Weights of a small transformer language model.
Training: a variant of Muon for these matrices, 438M tokens.
MLP neurons of a small language model. Each row is named by its layer, matrix (up: input weights; down: output weights) and neuron, and shows model dimensions 48-143. Each number is 500 + 25 x the weight over its row's rms, rounded and kept within 0 to 999. Numbers have three digits each.
After each neuron's rows, "fires after" lists the tokens most often just before its 100 highest values on Wikipedia text that the model never trained on.

L15.up679:461513521546463500490501551523478474525476488467517486488454496478550522442483525456491530494526538485496526486521518565475461478474496468484508465515490477493513508457505521467477490506530520495523501481497510523551565510500453541494500479474534477437526536492517519477503477530496505522
L15.down679:487500480511518470482491544546546466464514503529478463522458496473518522476503552489526458481493470486489490544586485505511487465476491442542557489480507450492519486469537503453505513525514494493498486543480541480519529485534519488530476526488530481439483528509481505489484459525519477490
fires after: " |", ";", " and"

L2.up416:523467528475491508517486553504474496505487525495484482503512506528545483512466460523517519485552478512510499493505520491517532499510516518499539511501502504525482527497493495534505509492481493489454497455542507510489501449491450511497564465501510514495501554492511496530501483491536471521
L2.down416:534460530485498477514504534536497485498482554499468503486498501483529522487512522522517465511526510509451471491480517492487525484533488472482504491519517453508482486468475493489501514485507454527498513467547493477474509485501509465490503493510468513478522528505506538507512481479551527512
fires after: " the", "\n", ",", " a"

L2.up348:477471483442495481510513506473475489440493511484466533530496460521506517478446471494511525493504486526479493522497503496497504482516539494506557475460533505559466491488518499536485513493480526473507486533488484525473484473490482548500499469510516546430532516485522557505525536538494449547
L2.down348:536526471510434503500502491492485498479488468519496507490520498512524515516481483529490486496526476494458445519489505490499535469499556512523508533525514511516479533522478525510519511501507485496496464510518511508518484472446517500517484485478530550457489525497494538513518512506502487485
fires after: " the", " The", "The", " "

L2.up733:522478496473494534499475512493488502541512497508518538540485431521494506532484482514498527474506477477524508472523458515499463492455509504515502477560487520537527500511518533490487483522532526470541500521461488514454564507502556513509524464515471499475500532481528505471518498539470476516
L2.down733:464464566523528509484475503487478547489510519489500474471510501510509503503468513476484498521538472476481479467476531529518478556512532502506546498524485515510520488502511490477496523524465436542485482494503507516491465469520470458479496515526473469523495505451505499477540474475480526479
fires after: "\n", "==", " G"

L2.up656:513508515442502499515498516497505480494493510483486478474483524504530514433472519515515474504530507521480513517523506474508533515461530460499490504447522532497477485518497539509486503474458473464494504484499480504505535442555505526542504468515505527510486581486534483501546568474449484519
L2.down656:539476447464458506505498449449485531516526522494493491515513524504490507489464499528527502447524445491481575493485469526525555501461518489529555505502525507484494463468505483493509515493499486496514533506486525456496446481444521460542547534520499583485488535463476530465492484518505493510
fires after: " the", " The", " Ca", "The", " lo", "\n"

L3.up57:484510534529532521489508521515546531535529511511521514499502510524537477461446515489527518470523461491513497527511466482522471482493471542487494486503514477509542485478517486508454521530530473491559530505508521496535484486490490546541508506492492513520502531470478443481463528508491470480
L3.down57:532510522520492460489484482469505462506484487510545495495533479499501502498523520499477511521481490480478431532511480483474452504476518528510503515491499463471520510528499459485501536506520512475507479487499545517499477471480522485541515473517529493496493505482507479507488497500519484517
fires after: "li", "ri", " Ne", " Se", "ne", " Je"

L6.up30:518519496472508494507534540475531538488530511495514432483453494450515471556503520527499478504477509505450438497498524482486475560494472492494518477536459517485527491482542494466492509489477512522529464490492506520489533479453507513501521507534496480507503493473494486510490523533491504502
L6.down30:508513475521476508512525516486476474523487493508505458418505510506508470500496456494506556452497463489472507535480477494515464446509510510502500496471540498541515507474478554521529499505510489483529508503465460508479474493521523520500482536529489496486506503542518499533503486525487523483
fires after: " In", "x", " La", "lin"

L18.up367:499529527492472497546558430532515490544484471501514532507504528553507454488516481508468485480507534491494495484512491452478475497511514489503491498486542460524452534505471515490514515454484496515490495471492505529429480494506516554521491519472476491471554511482523505478480472497513518525
L18.down367:505523461520489452498481512485478515513548489479498507504486490524524501457458493510504505501505512507506488452447496531508473534504489544476469424507454505515469488464508516504460519467549547454505510481448496490476518523535526483502489505521489501504486517483510547534512474478484507527
fires after: " |", " P", " B", " ", "-", "k"

L6.up433:508492489495527491522505447536518478520454511479500517542504479459503522496511539530484508513489492471460477499468550476500487479445531543487500479469502465480494516533471495534524474477511495517527505510482497469501536502493504522510544462502525506496494516538499482517532517528480502495
L6.down433:489515539492477499514512482494460506488499552533550540482458466521478487475475474520537504499509511519485495511502514524520465440473490521505532502542498444538472508486485494513507505449496476556490493502509448492514479516501498490513492482519532536515452490494520473530499536474500497502
fires after: " p", " P", "P", "op", "p", "The"

L10.up23:504530469502479474491545456487513495505494486491461518498496506463487559475518477487500464502520548539499481498458521471501488524534523493478486530511531489491510492507514475476515530463528470526502505484481509511469506531507478503520510483479524467499522481466461533512514487481502470515
L10.down23:555459506500538495487513489535503556510535518531508459512537469540471462475481496548513485521495497506500514551474485552497488458529442527474500470534512479565486493468476506506489492472484508481499496530485488473491472514512529490473503482500508525510550526482478497508519491512472448496
fires after: "s", " ", " 19"

L18.up104:492490511483475483482526500467533428531499536478490556493452548514508490511474488502537465519462503507523500496521516537466445511458492511521475546495443505480511497488474522496493481485493480537503472498497458511486516559468480485509502483506481472474587485516559536523523476478500495529
L18.down104:458472507472519508486484550497505523479517497483500472512464505509516502474510518475550497470489513515513474517487567540512485394479506503520526496513485499508516543527517497488521483486529487495503494480504486506465525510495506485496504511477494489464556495514501505487503456534536510531
fires after: " |", ":", "."

L10.up564:488463528510535499455486507482522489473496531543511481539508474515512548470470498538510528526472468506483525484508492558532433493520523509514518510486513506498421507491496495485523477535498516494443500489480527485534448484521495466488498515475510492504495525456540515535490479521516535472
L10.down564:472465489547484522495472514478449561503498524482508573488539510487508483513495491509489474507529507526545433515525503536462545519478480458475492506505489476484518475525533469487531531484465506493499509495475474508445548533510516510506515481493524522497444478516481526472548485495467445558
fires after: " I", " re", "re", " Re"

L3.up531:523512491486521489484490512433554482464455545493547507506473457477518469480472478486497507499485475502503525508496491484479489509485484512483471468520462488484474476501485496492496488485489501508532472470514529505512500486537484525508490435516502531496569533515469488472526526535510537497
L3.down531:523490517499517505491483504451551509510511533453515471498506450496491526501511487495511548469489458481501485485460479475510495499500535530494552511466469482477450497485508498541483498472455511484524523463535535541502477475536484478460493516523499474509531533490497520486494486476465506466
fires after: "."

L3.up122:506465466512504474525507470538472520484517508537532521496516509500497532498490470541493507524460507500511448512509472510514478499479482535508511531513550481513486474515519499518516460509507479550508521496487474471516485504540544499513522532497495503522475481469515573549471439470477522491
L3.down122:482489464519532512560502491497497529503539512516512461527523511500489537488487487558474491520518504482488526501517499507510464560486472529509509493513471520477544496486501506475528479467505513560487540496483479525517472474493507512534482460470451506485480471494505512550491482464419541501
fires after: "re", " as", "S", " re", " As", " Re"

L10.up274:523521460477483472531499472499471498542477539492480495503553491514563519511508500524477488495455518472517488558494517445460487512492463470485529542492483464493456531525495527533494550487491478511496502514473512486547502514494497476483489488558513510522470520492511504480509497486492497518
L10.down274:474510517545504465500461466473505561474473519515502513489460540501516494528451486485476528478507473535505431500496486528527484480496495518512549497495498502498465468516538461470457491482478499527450521473524506488532455505516530458485517491493537505520524499498504510524526522487498525489
fires after: "s", "cc", "hi", "op", " p", " S"

L3.up603:531472499535560540501482521430484483457508502509510475497501486529533474467460515501504491548500478516502501489474508455491517518476461477529505518509461528485497526473501501476495473471480484535552510484527518481489504519527487479541466489540516515501439530515474531451490507489487518481
L3.down603:500490497485510511490490531450525519520482530489466462505487494520505484478487508484497527518539528574518522529469485465473503540474549459502502508527463458515535517513524496524504504493507501495493500527529474511526490472488470440496472501538495498513459463514519503534475517557476491531
fires after: "."

L10.up557:542492508503496467520503498491509492528506489536489496517482453485530522527497501481504452467504520472508499528512523477509499508486476520454488507570498541547507492474519505512506503473503483505503483532516516539524466534500512524465520491477494493497541495472502536540566500564525471546
L10.down557:491482504483469504484517495511532495498491493495499506503519490487473466497504475507548519535445472460486492500515514527474471505509465514502490482518472473554532517480559536488508500511537537503506512525517448522529463498486492493552522490465532478538501515488520525473502497475417515526
fires after: "s", "ec", " ex", "er", "lo"

L8.up696:472508519519461487523498544497500481435456522513492434514492532455521491532497484505492483509509521540530533518481508444488518527492521494534515439534499491478557512498474459502501507491503508489479481556504501502516538526525527467488506501498472491499497493438519496529496541493537510496
L8.down696:531484500485488504522529493507508487442495490463470533500498492502452503489503509492477488465511479487493490499515508522496473474461527496506474494522448492546463523469501470515529488550482511505477506545496497479440522500496489501468482514518475516499493503520494454456516484514486470511
fires after: "te", "e", "ci", "el", " Te", " se"

L3.up728:506490537511493509478495482511514490509514504523521536501510498528506462476484535506450522519502484454540465491512523525517477490460521513528545483550489513491552476482488467556487492501490501529522463497510531525492516460511495520553482493512527439521525469533515454563472502482437479487
L3.down728:519492527487516520496454543492498523505454524509530501472473522473502503513501496528519483531470542501479509465472495550525431504511490497433473524480552481485460518461521457503485525488491495451492511524532499493528479497522516499488516505482495482505468496457535487487503517496534482513
fires after: "ri", "gra", " mi", "hy", "li"

L18.up193:520511494538541526528501513475491456526514508510498497502508522509502457471511473575499510516508498497503496505470525470470540473500524482504500472507487457473474525490469533474503511499519516493509509464497533462515500460494523520491480522508495522493505503508470444425549515494503507513
L18.down193:441476541518478509520514500477488492464450511491457481517489478495519499537496489487515521531506483496474531526520494489481487567524534490487537534482525451479526556522483505500515491460508556526481539510531488532469516482488491481536512538500502466517482471497528470491465480461537519495
fires after: " ", ".", "-", "|"

L13.up453:500512499487519447526517493464530496488516472493490485540492474505533461495538450486483498481487466485507522508512474538462534524505472457537511527489521527491466501490483488541498461515489535475496490442512441517481528466506544522478482515520491496494477453570528480471498487507518499458
L13.down453:522479503499522461515466504494494463508475526494543520497507509499458522504515559486524482507511474524499527517539510510523540498533509507519504480493470489520427532531481487501474464544475503480481481540496505518459466547502523513452460484500512511551521480511527524500479442468508519511
fires after: " ", "===", "za", "t", " And"

L8.up684:510500491524528547469504478529506445497511500531476506509509498528470462480466532552486478481461514492543507483439511487538484473491518525507476494537515544501502483485533512486523511503480467506503509551471507484484504496469523495483501488515485519484482501505502506513494493428488494499
L8.down684:469495507528470492512497511458515544502513531480477506488490501479528514473493507489488478556521479492449489498545500493465540525511472464539515518473482466527482530483490482505520518499534557495481476467500471471501529466547504512510480501489489491527505481546517492492527531560516506520
fires after: "ch", "hu", " Hu", "ru", "ri", "tri"

L3.up586:534486455533496475451517487506507459549536449505512472529499471539494514489537484537478520491486525438519514447517468524519493515466509480466489510566462526505511451551486516481527479488492512502503500457471507500525497487501493476493512541499521536459503497501533529475511470489490494494
L3.down586:468493493520501538534485522514514534460466587503532475464520502511486498519450465431492471483550487511505492487494502485513511487522519490516552513479492476506505538482522513481475522512471474485539503497531490494482523524523474559504518509531472508513490506499537484498477482517482505490
fires after: "==", "\n", " (", " inter", " |", "==="

L17.up489:509517503507518506502491468510508508479483456513461508460419497476493470522507501464507499489487488472469520499515450512493478512500540501512486511497481489539507535490483525494512459528540457507480509514463471524548551564460508486501490469480547487542483536523518510489466480527480504479
L17.down489:498478522456497479488497517559530542494520483476445486458443467525518512499480471475492492464473477482482487497531480547502527423473504493525501497496494495535474478510482505492481547513526523513501509514479471477477552493534521497515488541516507496476523484469504522498482489510490496513
fires after: " |", " January", " November", " October", " December", " "

L2.up721:514528495534488520506505480484450492502491522502467450510490533507507487482476458522491468500466505491547459479458511444474475523524507509468526516464502521499524489514461467539512518513544491518496438467500519526487480525491508484471494494508526522502514460428496499464496535514496459493
L2.down721:532534530525550494490511511510487478468539469532516503485523500494489526480513467486484520471500484527498541510461495525528524526566522500508518483523528459536529515514502496471466524477497508494535454512498538536506517514464460468481455492514507509478498483519538486487464450519468515491
fires after: " re", " was", " Vi", " (", " ", "mb"

L6.up181:491547504530551475469491511458543479471488495509449541497519521468503538476490487487513441535483526549483525500525509500504500495490493491494527490493503501512500499499489495470485498515498498496469500502508524513481538501519508499557516482506503496515514513492486509518514482536526516507
L6.down181:491481466512526523520483505516481509535501493523543472559484519550516492472515540506497543513491462515498480465490498501550492491506482522473510512470555508481485505526522525535482522553493469517513528435474490512512477490497504491448487487491513481472457559487473534535493497480475492504
fires after: "s", "ar", "or", "y", "hi", "it"

L2.up759:536507488493495464500509507561475469503456487492498453489473486512499496506488497485563510538562511520504456508496498491497466478501512475478543531486495524503530489483516494548488504517532515525519530478507486485480515425518521517473499499524538511522472549483537508520519504507447527498
L2.down759:498481508467444479527480520535492516507499486475508515498520488507509544476519480538494527543472513546485508520525558552474475467468537509503511472520497522497519562489535497539522503493474527506468473470494505484514480474455461488486519476447481487518520495530463472513501514453506438511
fires after: " the", " The", " \"", " "